{
  "num_hidden_layers": 11,
  "hidden_size": 384,
  "num_attention_heads": 6,
  "num_key_value_heads": 6,
  "head_dim": 64,
  "intermediate_size": 1536,
  "vocab_size": 8192,
  "hidden_act": "silu",
  "norm": "rmsnorm",
  "norm_place": "pre",
  "norm_eps": 1e-05,
  "positions": "rope",
  "rope_theta": 10000.0,
  "rope_fraction": 1.0,
  "qk_norm": false,
  "attn_scale": 0.125,
  "bias": "none",
  "tie_word_embeddings": false,
  "parallel_block": false,
  "init": "normal",
  "init_std_qkv": 0.0406,
  "init_std_o": 0.0,
  "init_std_up": 0.0406,
  "init_std_down": 0.0,
  "optimizer": "muon",
  "learning_rate": 0.00827,
  "beta1": 0.9,
  "weight_decay": 0.036,
  "lr_head": 0.0077,
  "max_grad_norm": 2.0,
  "warmup_steps": 200,
  "schedule": "wsd",
  "decay_fraction": 0.895,
  "decay_shape": "exp",
  "final_lr_fraction": 0.0,
  "batch_tokens": [131072, 262144, 524288],
  "max_seq_len": 1024,
  "doc_mask": true,
  "z_loss": 0.0001,
  "train_tokens": 1549000000,
  "max_steps": 5582,
  "dataset": "wikipedia_en"
}
MLP neurons of a small language model. Each row is named by its layer, matrix (up: input weights; down: output weights) and neuron, and shows model dimensions 192-287. Each number is 500 + 40 x the weight over its row's rms, rounded and kept within 0 to 999. Numbers have three digits each.
After each neuron's rows, "fires on" lists the tokens most often at its 100 highest values on Wikipedia text that the model never trained on.

L2.up1415:491479500442433471499510458479493498488538464452469518508445472519516522514509428521471420533462498519460416524517464459551441472451529502480536501542504507498505517500499478472498502574528581488527493509445444463539524522523533530546531540468512537412538491542572582488456576557533497501
L2.down1415:467519476527524470448494547521483456497478516524493427460508510455505483485427511456510490471465548506467561474493517447477526515522550571493584482453553449493500531431432513475576554522508462514505530536517451558501441505514518432478415537505471477484513461513516498453489467454452502516
fires on: " |", " 0", " he", "-", " season"

L7.up1381:552432495513506453472439500435478532504531513460498441470513532483565492563489529556533492528570536520515492463472566477554563504576551514500587516472495545467513527459514540453503483498481523508535460543537493533456521499515552489503535520387481428512497452481562525479520549482441506495
L7.down1381:509544481481568513518503487522498497418518511455488494498476459508494509490466546521484506480472496514422511542512611615517518509544496463515445472551498521491446478512541495494528485499542493517543525437469558516559506512448553471510473539481468567468545595530463446493444514476536470506
fires on: " |", "===", "pr", " Cl", " Adv"

L8.up813:533518512504504461531504496547470556388406498333459505549460477448452465462474482474512535540475475556448566504505535506524481526458484410549502495527463526573566518465500490546556469513486513453505531515581463432458467537526479453485520440510468576480531489455507495447558441534534474531
L8.down813:545551493542535523467513533585469519525543499390538488531483491514560494511559572541464453501512484524475491521451477584522527549507404491519535478474580518522509459520536462407525544476480424487526508520488506474504500538531567505518541532559575447591495490446472538531506510514555482487
fires on: " a", " A", " the", " \"A"

L2.up510:536485466498500496545521506492509452515508449489507519519526521468490473557524479510485451527524544497526519559512490509548471473505516506493375462552551526532510516434464438527510506439535536518421461493437462487486465465414493484501512495494551537422484543417554509418482585471521526528
L2.down510:510565525506522488487550528432512535508463495457534528408519522494560492383455537502558572437487452494533458448465466498486430521481458478442530476495547505419524473505530450462502439467479458493497581535509455561508507474607480416452558475502551448549516462542441537515510520516525423454
fires on: " |", "|", "ing", "ia,"

L2.up33:485473463444440491508487496531516548502511483465544561478633420494533525499535440492464496466434551531524482488547498466533483529576525453464501426466539601461519518499487508402400482475496552469541499552468500516521525514481476567508510490522462548440451601470558479488505527516523443533
L2.down33:448507492515514497480437486478542476542479488479429513521429552536423445570519523463421514528544500449564565500436449543514512475486461548543500605549557462491531480502460414540505465546486402578500523468497467435548483437544450453470522457512540507489477428537384478471476529507538502503
fires on: " |", ":"

L2.up397:535472438494418518429462524499458501467458584390490436432471555416482441465489573511537478542508481434513539468555469521591485498492534423521462489443540419510434524505484490512455461464538520495489476463444464505533521483538577470455449511494430432449576534481506580466440528517457514481
L2.down397:467475569497428494460547496503498437539449473517584514456504464473547475461490487469449505460474567524516449552458470536564551549499542463516556534486523594496472521490409470483490477526463547433599466497469511461532518498534465503487472599470511442634498488508480470483486504460506481535
fires on: " the", "-", "'s", " its"

L7.up270:518476470493464459550475499537584481567514468501489511528514488527490558551550489501488489509429520510492455535516424486459550523536434461514520454462527542549497467576455582442497527496469553451519519531524490479546484468516500562526422515594477559477512565497547461497569512518509493513
L7.down270:443498518515509479574496514497491524517457534452462412518566505482499512460437533549494558515455434517544593479529564425463511501415552462497486516503495570467490526576468466524517441533452462490534439444516508433507499459594464530609534434467548436498528496495511522430466462516493496480
fires on: "-", ":", "8", "7", "5", "°"

L2.up978:504509548446515557516442476499489503521561497539431519437513566526421518551468529503504436384557462498541504521529532516504479472491542467571497472524502491537458574522553418500455517456467489482533498483515467518505472450511451476568422507459539545492521481554489521538507521502490490485
L2.down978:523437511489491477517489518526499495483550487485536500538493563459510486519430461539521471522492498541522536456507454455490563541509522589513509496458539558516463577466505481488436501504563481517419447455511480543427503553451482513425546540509499494485499465498430455445476473502564527444
fires on: "\n", " of", " ag", "ever", "ite"

L7.up828:486489489535498460491464498518479597536566428497494416478477550494436482560514440509544470577425437512559575514534482432459467504484516468463510529502488487455426475474486527487446507531502521551527524464576574489454430429462463497468482526539487388492555441455521603501495491500512471526
L7.down828:546446475478468525490476491534527515487507569493493463502470531428499542537562479462474517492527508514470455479550478493458572538450486553538528503513537547543436539501565528447498547554476508535445496511551437487476537488542495547561470577520494484495472465477581468475464487457528548537
fires on: " ", " as", " As", " ("

L7.up1225:563484429515555487532541470582537567445448530424537553491571461568579532444511507488505460542462446560500543454497492544540497490555470462527447515500564439521519495462465470475512515562491424517492508524502516502436539486493501514437530429514469486525430489509491487472483487515501512502
L7.down1225:586508550546562507515526458495507511571511541460505452481516515514508493492488507461485507592449525480497483454523469546540538528493544505485536561502520498502514520529494490459464463523537448471433481552458520436486614538482522495518542549513548516484479587569510533520511497488554530474
fires on: " a", " A", " (A", " \"A", "-A", "A"

L4.up104:474468419544498495543462475516471489450538522494441462476468495484464497496490470545546472513484527523474486442468478514531516513546547456538473497480521449572473519470583583419545557601487478465483483441487458501485499533445455446444502538495430586490509476500593487521462451446534482517
L4.down104:520498477526520548473559497437415496483518517488469464582486533499434523446487480445498519431493517516534529464461436464553447555498559502504511486443442440474470520493480558481496531555502453495506525480535514456488482531511512491472504452435500588441559369514535457366466520515457477463
fires on: "q", "f", "m", " %"

L8.up983:478521509565545473509479502542496540493414422503497496493520534474443519514485496488456484477539517450482546497541478439488486440458413456506552484509505545480486437545464501456503465546529479499537570524458505508550506551498458549421495506577558473426490429436479553455506495531520530560
L8.down983:605525563489458515454353483469581574505506553487525511537554497476599486481454518444529542463493532579518503473492444538559448562512486497519503522495461473499546455466553478492520613484506498453460537442520471484571544506476506542519440494499541491469521596473494520444462429493534446542
fires on: " T", " N", " S", " P", " A", " p"

L7.up688:484500497485501542498554527482448526489516440557579434489568503518513552552511450469489516572480485495469455444434519474551459542540565473580543505491534497507516501479524562517510469484436463558553472497515548481519468489508469508534501468456515561413492502473560506495508523499479537554
L7.down688:477449458436486422482524465451541487521549503544448535470578509518525551490592527567574460500488526507508453492504474509491491473523472494412530462482447581565451495566459510484503620499533505484481529510503541540502510543499572494485507498399484495574486494449468547534545537549492493527
fires on: " K", " k", " d", " M"

L2.up377:426488429453528577464528495498488458538459499508411546529531547404465538531506539518543480504556498476525501497527533514498476455482528538460541460507487524508462463506535423506426423450539480510515491474412588389511442533514467491529499487494467476473507434501558553499483455522421532490
L2.down377:517441421547476553489334459493569512513433538561534456544515530519573497511564464525534459485485503518493478426564521565515476465517532506429560512518528485469474452488445468469558513528522487481430513468467492574529501527558507473435563553443610521517484531471464505523478549514556484566
fires on: " and", " or", " (or", " from"

L7.up598:453478459430472513505490479584578516533446470451506512477491468469498531503493479536527479561499487460521545499525429513456461476585481521543503460498438436445494435523571479508491507555432502524492557457491502548529514469546540529583576527522527404494477474505539514484507519624510497423
L7.down598:507471483460468449532499524437483531498541485537527426504477527490543507501552508560602429530492537517485536464492477518453465520483535561479464495493582501512457473501487471472541515469521554511475475548449484517535505485462487441430552491516460449529457490519471449535534515486457536523
fires on: " L", " was", " is", " El", " Ar", "L"

L7.up635:498580486490515488510495480526451520395482533443474472485569490562488484464491450478531477547487545487505572491451498503430554522491515466480465518570522474493549521462423447480547538545538499466536503540513583431520487468478567576578541562534544557505462486472506521487567489519516552492
L7.down635:515508511609448512471530562494491441432521470452470575495471512457482452453604459486523505502496533467465559470497456489500517481477551527392467571555562480446504465520552497479519434432517463513477510472492538573559574555505495553444567534493554488469469626518553440441550455507496493490
fires on: " a", "A", " every", " A", " \"A"

L2.up140:498437574485508431519516502496463479456552592527426515475522471480575558509442573482492487458555510510513573508467512473523511481540457548504519509481506446496566504472491455512447504495523494496477445508507453504470545490513576476564528498456498518483595472565553531519384511492483559478
L2.down140:535473529510402548518511511544459498482524569520506483468402502548435483460522548526514525449488483465489483591498434478523504526451471544489452501520494439479521551490491506527499552590508538506435477480489488464454561468549462524594542498521491511430486509500501522528477514504527536541
fires on: " st", " R", " St", "R"

L8.up9:513581520478498425473400539519520515487448551453418432470494533495524496473456527487510545532469545432488460586487442468476486480468505450533511485478508468471535515533542481462466564454489546521434486549414519558482463495447528490544428463494532510512440562478507511490594475579533538447
L8.down9:497523471490542523545555508483501484536544472435473575520496536469512424560505448556435555486505469468512466445540432504502441466484489505530521487530514507470483388505573433564524513524545477480585496532502426565450511474573495545450495513513449458587555485468563432482442516515475485442
fires on: " a", " E", " T", "L", " A"

L2.up947:511474458494538428580450454470498530501518525483461486510594555582497482563428573537545532564481481511518535508480506541539489498409501550463536483448485485541463527544471520505428460509585502588556511476441545444524503575515514480497479561533577535425454421514550507541482590453541508550
L2.down947:515527466506473518492449453537553534526491515534528495449465443561492512505511524512417490488475555490570498537482495545484532539593529432453519545493504494494461495483491490521504510462535516473510502447520529444526525506484559453497521469517446460501486525470455464571531472513582498514
fires on: " during", " During", "During", " activ", " organ", "amm"

L2.up778:516443466467533450487444434570518441465547520410508551550530484491567525451519462459517510561484550522542490565500517525511479454446590502527464514525477503486526544552517563444536543478488491497516506453458562488541510471482474449471518445479448446464525442514475550506479522585477514443
L2.down778:504500467485482496450520527499512441498432557471529525553443507452418484484526390534453502508462439470485449512470465447529495564519466491520517556501472455470447500484550452521479513508448412557486502493485482539505507477524466549529517521456503494494446519550510509498487576456575502549
fires on: " in", " J", "ag", " en", "ig"

L2.up254:538537519511450451502464485494445484522466519458483491445490557460501471506515586480517480506535501567561440556501508469489482440584531514441525577511582500427467535491502479523494543487449438498483402383542494445567509476477470528464518503513447537468473529460481484520508475502435558480
L2.down254:475481477490523484504530541525558482508538508506527466551474500517460491510536424582497483563481464489467510507505476511511532513456483564455463508566509526527535471505527454533493458507492476469503559532492496474511516530542466522476517477471544438536476493543479523526488560482565412514
fires on: " |", " with", ";", "ing", " following"

L2.up26:468453545561510464451530528486517528535492499549521509491509437489575512543485519503470478511424456465446530441476566385422512433496401484525491472542478519505553517513536506430480519597537521537555443550488500584578467479585580484482503489524568495547452445517555586510469494484452508531
L2.down26:482469531419531489516473451527496478499453518526543429425487527549489512487539491536504514477422530501467501531419521493505509430516562519486597506422486444463538544471549482449525510425471548506483442495538571564506477533527441542534561477501489510525513554506594513515580502529554489467
fires on: "a", "t", "ga", " Ma", "ust", "us"

L4.up705:529519494474492445463530506544511528479433486504531491552479496513487560540499484496459489391513561577480437428497474476487556466524563518559474555474586547493420461507515515503607447579472529537615498508528545524520463531503517557499543509482425555445414469540584512560533490495506551412
L4.down705:525523544506427500503478467437411525520543514521509587527505528460491506529467518512489472529520442501489482529441500514562520550446472517440499476573532460420495432500539466595431476512439513491454531536541467489517496560593437439474497427490480566466475535429527518524523454519566508504
fires on: " and", " such", " while", "he"

L8.up103:541492519552490495464510501546537499499549538492487499541519479434507484520554516474498447521554534462464534554513438487539495459496560502505561540454449486457502385464519485508412431491445500464515525505524547505459495408500489523490485475523495505552461593518499421527467537462496485497
L8.down103:524426549489502480514538514530473403562481510463443484486496519479450524556581466479471487491523533567517534533521487499491570548510540506580558551543439483501489473502571500550469553518463464461481482491471540547481537462467463545459520569529426407508441452535544483562472497472521484528
fires on: " ex", " Ex", " \"S", " S"

L7.up1141:510487507511513503490462479478511520481469473540459536461501515543519560494489500404494493489481469541466486502508635451493550552521525488513532466495554530473511459559504517549515431545494509472509464553487494498441472427529531498522475595519508423465524531512596616469530505529480458571
L7.down1141:524516506481508500487492556564528488506474492498525467551462485437459515520489508495502524509497523472578453449450677521500508475463467475499490456517490506493570443506531509514451531510515475477513504521589474476548469507539512549512501473462513595494429483533490452527543506447504525471
fires on: "a", "i", "o", " Ma", " ", "5"

L2.up781:530571505496465580490507504491531569520487516496515547485458498506533521400493489550560423532586534473503537472481495514460470508447522459501478418533521520488491436456514442537431533532567486529461443454478436447519494538472396480543406529502543546514567474538538532503484569521487462535
L2.down781:464396500454540461455462498538447496486491586521542482461513481437468497577437460500504535493467561503510461507560481458507457530552553496540530529495521474524496528566437531499504471457501460462518551496483557473474455524534541556513592575508497474575483514500499462499542506492459473510
fires on: "\n", " of", ")", "ing", " |"

L2.up332:442436510522510530437474517513446534493517539495477488463548564467496480563523455467507502513447484518531442481477504554486462480483488493512462520574547488511525498518545504547440501501488488491551495508491446484519427580482560536525519477507528459511489464500580517524513585524517409515
L2.down332:470543494477432435577429443534509511398450520440518543429457491513460564502584493476493462481478512527526493503545483459509604506557547457555482488480521506548572591522502476526575496500537470466450500487507513470484538475522482475517424469574475469443491575513478572424534419522531571560
fires on: " \"", " \"S", " \"I", "ist", "\"", " \"s"

L2.up380:512556561448526549498562527517531501437494518526517526473474431570489455475450514502501479439518461475546505450545512457541511456379430537532486461425451475581501518512504465475518465497562502490453491452491486567513544490451572486507492464469555585453452559584480538535429485474509475447
L2.down380:511496503547490512451562499515375502501501500474526630548454510472516535455511490536464488541508498597476469458461537507450520498486566550466457503579518524559581513472429502504511489478469505529537532552439474531492530533508440475500557503516501500574516576444450463449545520532569441564
fires on: "ing", "ed", "s", "es"

L4.up203:474556546460510510473465490530467467587470514521416474467495479526470490505509489473462491507508452499522564521527516499512468407451467525466507475421576553479445532542533571490518512523505453451566489444488522513545528554510470495451464472434533527509477508480526490581483473470500504473
L4.down203:526438480452516530508527449479467487529581578541576459561446551457535514547516535513525547543493505404485446463462593515493550459518494555530492493505416483508519510516479446478535435452495483537428506545559539391513523539464584482528553473544475470493493492437487478519441539539474434522
fires on: " and", ";", " |", " –", " as"

L8.up628:524429479543458529551562496501540482492496537521513475505405524469551535493507531477502577428517511550502486537458473500423548547537455474521492520483606389547501489499509598572545560520440505465575491511509481584511487459587512465483508509492541479428480519495521480462533500511483504472
L8.down628:501478387433451465510534484489494493512447476508496501467483512556554509430541487527504497496484501531439503536481446484505574522461457572461569466558549509487447487488476539514507507624479547451502450583487518619479521505552462530449421502483519497493470552542544499478475455562429505533
fires on: " V", " B", " H", " D", " C", " G"

L4.up698:468543507472486520509466520529500449538452486414499523555515536484492557443499538519497518564456469554504502508531576500482488513413485426456511419452485432457520476507439477548526550450523557529501480506577487497473533498517562495566433600467553553532432504488505455515565507486554543483
L4.down698:490467532478468500485505484478523546479479517490454498483524489539519501549507439528538523545483428454436515476507407466486525546452482464524452529487531543594462488579560505534520467509484427500541469576477452562490482572413508510534530576520518516586545529461509545465439515500474507517
fires on: "ab", " a", " A", "est", " one", "ub"

L8.up1248:480489478457562521414465486488434557533535508522506466481502499521482460464550456486492519540530496437500516458535494459496507504567501466540533536449571504493440490514542551519470548458465523433537506471538485506465472513477485450526550449555472554523495515484522593419545487471424520547
L8.down1248:508478579530405520564495441561508461516458455550532529483486475540482523508444509488545530467528528490416498492417425515500470446434462526486471488446486572562505412489481540557511524534463545508565436587411573552565529482492471563545512444537491422524482497443491472542507488459557566470
fires on: " M", " autom", " million"

L2.up454:583512497482489446450500508487504558487436492435468535480545557583433534520538425444479515444532477571495501520516433531489566584524545522473522483506519441561493502502451497515519454489463578467543514496575470553452494505544497537515486572456545512471518526467511517422507547564487551439
L2.down454:436540523520520501526541459476483554502500573521488482469490510509590519464459502514497549523403541528495466592567399562514475475492564477430409491552499517517497539464524438598464525473591531558470528484493480505577554452523500557550501422513546456540451496487560527494529506476494416454
fires on: "ing", "E", "S", "As", "e", " out"

L8.up753:470535413466459523509437507492544472554485489566476476495524557506468503554514580513550460561460422547575480523509466496544469539519528470445557498436506486473485579570482476508473554462437522414510517622509492517538508454516487511463470539536474412538526470525531485475429590493545534544
L8.down753:574547551530532561538462527507542530474552547453546482514410459532413478471467515516505498486448549497527447527471468510503449519535461517516471620484501563488549447534475524485472517415598573523506532437524455498521558434465515521461521448433479446501437544433440467546458536553502509494
fires on: "\n", " E", " U"

L8.up899:520473500447473508511529540507500498491534505528526561480537495468537489573455462456494494515599578469428535460495536535546469509506440531575500511516494486500594472437447501517422481472525454454514461507504458473435485469458543507540516452443437530478519481503430519448492603448549455580
L8.down899:483526513525506571491558454539465440531579501492500448521464489513467618485483429491492469538444446552502508491502551474500437538500557481502534474480505541520495583583496404547533553548489490553428524555495456551554574596477443405502475509559529437544583535519468467541447483537504557527
fires on: " |", "|", " record"

L7.up1038:514487521392451463541583599502483484534477577569524503493526502514461499492538532475525470545429525461553499524558549524448461524459410558515544527520447476452535522493516522533518540598530465537452469452495558445484546469516519496522483551537554498458491509492550426438444496609512491494
L7.down1038:521578401494513456479514460433556483486547502597442524499508483552469521527588463569522516523557543456495475435492415497482488481448481483525531495575519564520516441511500519518459542487522429461492546507517478510531447484526510523553606523548474476459527386471478474539510497525584487540
fires on: " was", " L", " is", " are", " am"

L7.up875:535507506536505467525545465511497417613471504482491534463505530488508516534472493488485495522553437469446511457548536500447612514507521504487521427444513466437468457569558479500461476461481504429444526427502512540526431529494473434524488468452599443486491443498586451557540514566520517461
L7.down875:466504505525557473551522466525495555519465482474469586464502574488511461363581505454532493485484483556478525540527572538476475529510530535539526514484489461579455536462523565491511539471463562558494525588520530456508457466513489549468469521439584493499502478490467545452498471492449440509
fires on: " |", " /", " ×", " vocals", " guitar"

L8.up1179:530450445497493541443497517550490497441503464498554505463504539493405537495524448470501451518458547464525513493490483452521496463491498522557489490546494601458544472506458448537487453415507518470467526529458505414552551535506477489446560476486508523462555516532444523442523520507542480454
L8.down1179:518578591451484526510514443458548516441529553423463472510442530520580504481518567482516473543527534517534498501424472475501517502467490478469518478531485450471499516487481444554564540525460445551426442565487565506475533464549506474523480489461488472523431494520518505555452569585490541462
fires on: " p", " S", " se", " 9", " a", " 6"

L8.up1004:452519360515534503503457526468571461458509508424486538503467440486485442516567448400592512429543542495484529478495569525512503449516532510549451478531526539541514437442513475453484547485517464436514564442476490506492493440474552456542524448486525527525495535511441494464484431496498474546
L8.down1004:504505521499493506437467500497511517492499489451467499465589550505484548513430522474423510522512518484500543529485520577544477563451489535461577515481588478522508450504488533544440514500486471483495482487526515439492553448563543465452426496499513445499498483444502548501447531491507495501
fires on: " a", " at", " Le", " A"

L2.up97:581456515497524465493448474506539527472487486515482510550510468500478453505560505454453488513569506496489527558611518498574564448555553386449561467504486516522499486560475544479468517456507484499541504485506469445494431463507492518516561450507411495479529478465521530465419533509578497496
L2.down97:501470424561469523430442548489478443447512543531567536482541499417562490472471440524526530489565494482472509463483530510503523519503518502492409473504549460499562437441520493483471527639610482506498518445490487394388477419452479498426490583541450466521553482521499535514535546514498555490
fires on: "or", "k", " James", "z", "al", "ot"

L2.up128:420443498506548519407462452530456507574499525469554492533497479483448475488530481483467500422506518504511425480584507510475481471497532495526490548484515535575555478473476515511503465502460433491479550505521533500506514560546478548532389497493495524519488477478516447538498510525527546528
L2.down128:535543411477526457465523476573514525453448501552580481510552557559545518489554453484536465513453489477472523485506456463485517535569480490529481546506526531519503469398512505477483451478436469432481509427564512493538425583559497558482492447479472447522425585477523549473530459502543574519
fires on: "\"", " \"I", "I", "e", " we", " I'"

L4.up608:579460493502528503477545479516460514435504489461528491538525594497536504505489420520456508497524498504513487532478463486564510489563498486524479527584481437460507521469450488512505517563558457486582469495520500505520509511531490408491467553466408503436476602462547460518459489507458484461
L4.down608:493483418481504541507612549490528518551526472474504512542467455544530494534513533474526503537522524520495468571480609463524517487548506582538589430532457507504510499477519563459491507509492518488450539483487535498503523510459503515478554483494449523532444509565477535493447567497516550503
fires on: " the", " dist"

L4.up342:472551533491504512450509514556478494555513509454490448536429576519529497478461535502445466493512450451494463452463505547512502497455532454589541535445547479461508563490540534428521491446480441421421510477491509516465434471452506454489482607465535544501593470477657472443500459472517450496
L4.down342:437550532498524487580551512492536467513459509522527463582556514418473574513538525525497540518490484457453500522504494487486555483524446490477486525513488549454503526454483503521557509515473519488495587466465494445487522520551539521434427532529531463540518576453520558567484533490458545420
fires on: " |", " such"

L4.up47:452497470482471446493492452495431415511488487442524492446490443443552505516497572472461522411575541609489522554503567504487425455489482475507390542530509499500510503458439466461513531438476489449535432523491499488507500477502516510506550468469599491537551504525552460505459481531471487403
L4.down47:526470492549522470495529519507512575472482519514450481534518586526475480485521460515469498537489493424459488461464518523571517452478491462572533485501508541530509513527460499484519521545498529488454511512550529556503427522481483496468474459523471562511495480496481523487574498516447497592
fires on: " to", " would"

L8.up1224:493482506489460495528436418493461445517442438551432504536524576486449531556526470494510505554521485591529457534472537558532504537535514461461528519460546544540543478524511504489419453499503495459546497538440549483522507519480550461481492540468472556435512485522503488503477481510515487519
L8.down1224:461535477484452463451513551464483574389512452497514522540528465442523519496497464553527547586455488564457443447517483486467489532471514497547426593539587489544481454549443467541486483510523470487439464482542517535576584541457485509469529510473504531451483480488454483460433511550468510509
fires on: " \"", " “", "—", " '", "/", "("

L7.up316:470496478514474539539470498488516478409500523537525514504605579489493562573515508559552522451517478448560451516520501520501510529545491443555475574490514529574460535516526517497449517494491442435548487551430568500528547482451485517529539478453452464488469410538529496471528530537463496487
L7.down316:455563475482518410413423472472546453533565546429503499473467488503509573460531533385504531509444523560447484439449544466484565508439467495448520499512504488470536581454457504546418512480481534505519475521389445517488502450489530537495530567438491509529508557552494425454531464514441486555
fires on: "′", "—", "°", " $", " '", "-"

L7.up161:450506456538478480593473513556470525456542469547457473521486534516492560478510487493552495549517541550523582482590489509507552558518454504549507571529450466590472499553479479487510503506506514471513587457446544491510483485501502487457447520488490389485502496521501512531507458541469516452
L7.down161:388566561521505537541497445380450527441444537576506413439497545468507492550507501504550482476451499509479517529514457489543464497555521497423487537504531537497442550521478501530507453503484404413522517504518536497429535509588539538463593508480534490545493529453545492521496530521584512497
fires on: " ", " (", " un", " ref", " Philipp"

L2.up1332:468484471546604507541523465467491460426503500516503485473566489555515415565503498529513496562534586450549554505530471506510536497548560477535521583507433582467522507540466534486533422470505467547534477485495581478451471532428492518470544503557524491527495514488450502515482483489603486468
L2.down1332:460524603513506523476539517468438465554510520595486581493453498455427521505530564580490434557503500489472528503501527410538592591473528478535541536488479466442370455515579569517520496525506510473447425500525575465439521530496479558479479551490529498491490436549529450555423519428481475470
fires on: "or", "ot", "ent", "et", "anc", "orn"

L2.up353:510501462496529466484433520587499415496481514519559486617487576473561447431513499513408488478505476491526541497453542508484529586538533442465483534576515540489474549537412619520481511519555490516504422486520500483490447557554520437566476515526572532586472564442478472545550491562498425465
L2.down353:483494523499499518581599537459533527513519517437476513436521583468456513554524511462506478486478465562562470462524573510462471494520540555552524476461462487520467537518595463487494437563420519456492530528512490493416506469526538478519511498453447486511509542504484545486512488465458519442
fires on: " &", "-", ";", "ane", " 4;", " the"

L2.up1105:512482496466479457483438482546548514504470528488583535553523510514524505482485488530418556510490413474478541571503444546507519510445493519521484504502548556479478510480520502567496422508528513568526467555426522481544449512519448415449526487517472533455521423537524518554493490440416488469
L2.down1105:457410478457595534563528516492424560511461481575409470491494575446482535492497558526497525505512548532527492458491457474577439474516433453459487500478517480491552456533525474509479527546470458478443488497558506543507471500452592581491447500489503486447478552464449469520482518509530505572
fires on: " Ad", " during", " During", " At", "st", "During"

L4.up1416:516480506488499506496478491511588456536507517537458488541546512517551462487473617506523511483469472514471490495509500460587475484497479408496495482540469512545463481481489399431505481486518502507486535483506550503502564511450476422553532448547542495483449493451499565521551486510461448527
L4.down1416:502475466511498481517498548533545508530550560435447484468500513483526488497492444456481528473493503507442443519549505500523501537499470468485459494422475542568501485516529552546593514473551480489481440495492513480493473479523494474463564520553568479420489547465482489514475512519509461490
fires on: "=", " of", " former", "ed", " young"

L2.up579:530537522519579535500490519535517532464454522535440580498566482591473465533411547505513470510490557549532522566521516520517532518472482515487490530502459452504417448516533566528546553555525530480536501464510491490510469444470496450481459486459563509461501534572535505564536444379496541432
L2.down579:475530482492443467465472474479553494550542535441542462529443489474515481502569487486488461554528466525488492533480532511500475569467508472465549493473609550551498500493476506499487448495481472451522588538495543532490457448445518517493543475503510532535530517527506539485511595557450542538
fires on: "ed", "ing", "ow", "ott", "ark", "ke"

L7.up1463:521474576499530472539521445467511479513496540459484519463505526506415510423547553464569506548509484559442510489560534517550479488507473467554563386483548453492439511533496484528500393599517442503544510468485475522486504478477499511472484463458510482462549522479555597472497457426468509471
L7.down1463:539507563572531477434520582487468549469450577460513431543490492496515509473485499502483486574498513489462455559480504535550510506581479474471532481486511448541446483569525498607520497490529476474465392502491496471498484523547473560544509580498478545532483512531554503509458542537541537521
fires on: " sh", " Sh", " was", " be", "sh"

L8.up429:577497515529491543492536566574452501485454506430524529497467468533620515430544454474568453541529613425502557495543524499493479481475478486494572499532542511536566529516494464536504565513504544526424485496538511527537564476488449502461497510502416587505503487511548475469483473482498561464
L8.down429:476512456472451507498475534515414474461524468511504477577478511500425542540517468535531483450516476440476406508474504448463560425521567520519553468549548543441487516574571460526515440435535477501563510500496553492529530487528562572560452493443535408467480496479507597545534567480481435493
fires on: " M", "c", "2,", ":", "9"

L8.up334:553496461539470466571465498549599529509501461482485457477527523524496429522408441441481524481476499505550503525452374529463516498486573544507447510487506382530505428518442501483498485487539425485579506462541507560500454485501521426461449517483494483457562476451409508446525532469522520449
L8.down334:567498524474551481495527520473550532551535447544485501465497468457553503442575485505471463509473456478514497479461380456419537492491486519444514468482466504523567498503496453516533480522500528513491544538500440554539493455428528520555536477574507574463478471482528516508455417489509490506
fires on: " B"

L7.up1200:455502514520541535490471425487560433504483532446442508583528556486462486423452525492490426541553498466504564556546519523519461505508502497603487538544492477473565524595470473490448402486503495477541508497443559497476457449539462560495476472495467476478503554540424468497474476538501464500
L7.down1200:451496524507491474468458537539487443558568526489500539535430559505528549462432500466533486577450459466467471446488553459443464509513536491486615487511475497492450575553490433534515542506478519443508521451523465573461459500518523542503501591485445411466460459515422468488613512542453471485
fires on: ":", "-", "2,", " 1,", "3,", "0,"

L2.up1384:516497511588535469448512580521463455501556589510454476520485519517551552517516493582461498469432492559428481565501491581495500529520460518517563444450535469499488586487558530497396443488553482511490540471547459552528497591588516414490510517462391502518547511499567502523441514550433495546
L2.down1384:487492466542475499461532460498527565566506460453491464476463497421465533523453523491502452518483474560466514486512538493489453453497498504482489458593466448553465525514470425514500565463459569538467480486532470606467526453421489530445434520505515492518503520528499511425536522487467517523
fires on: "l", " Bl", " gr", " due", " Pos", "."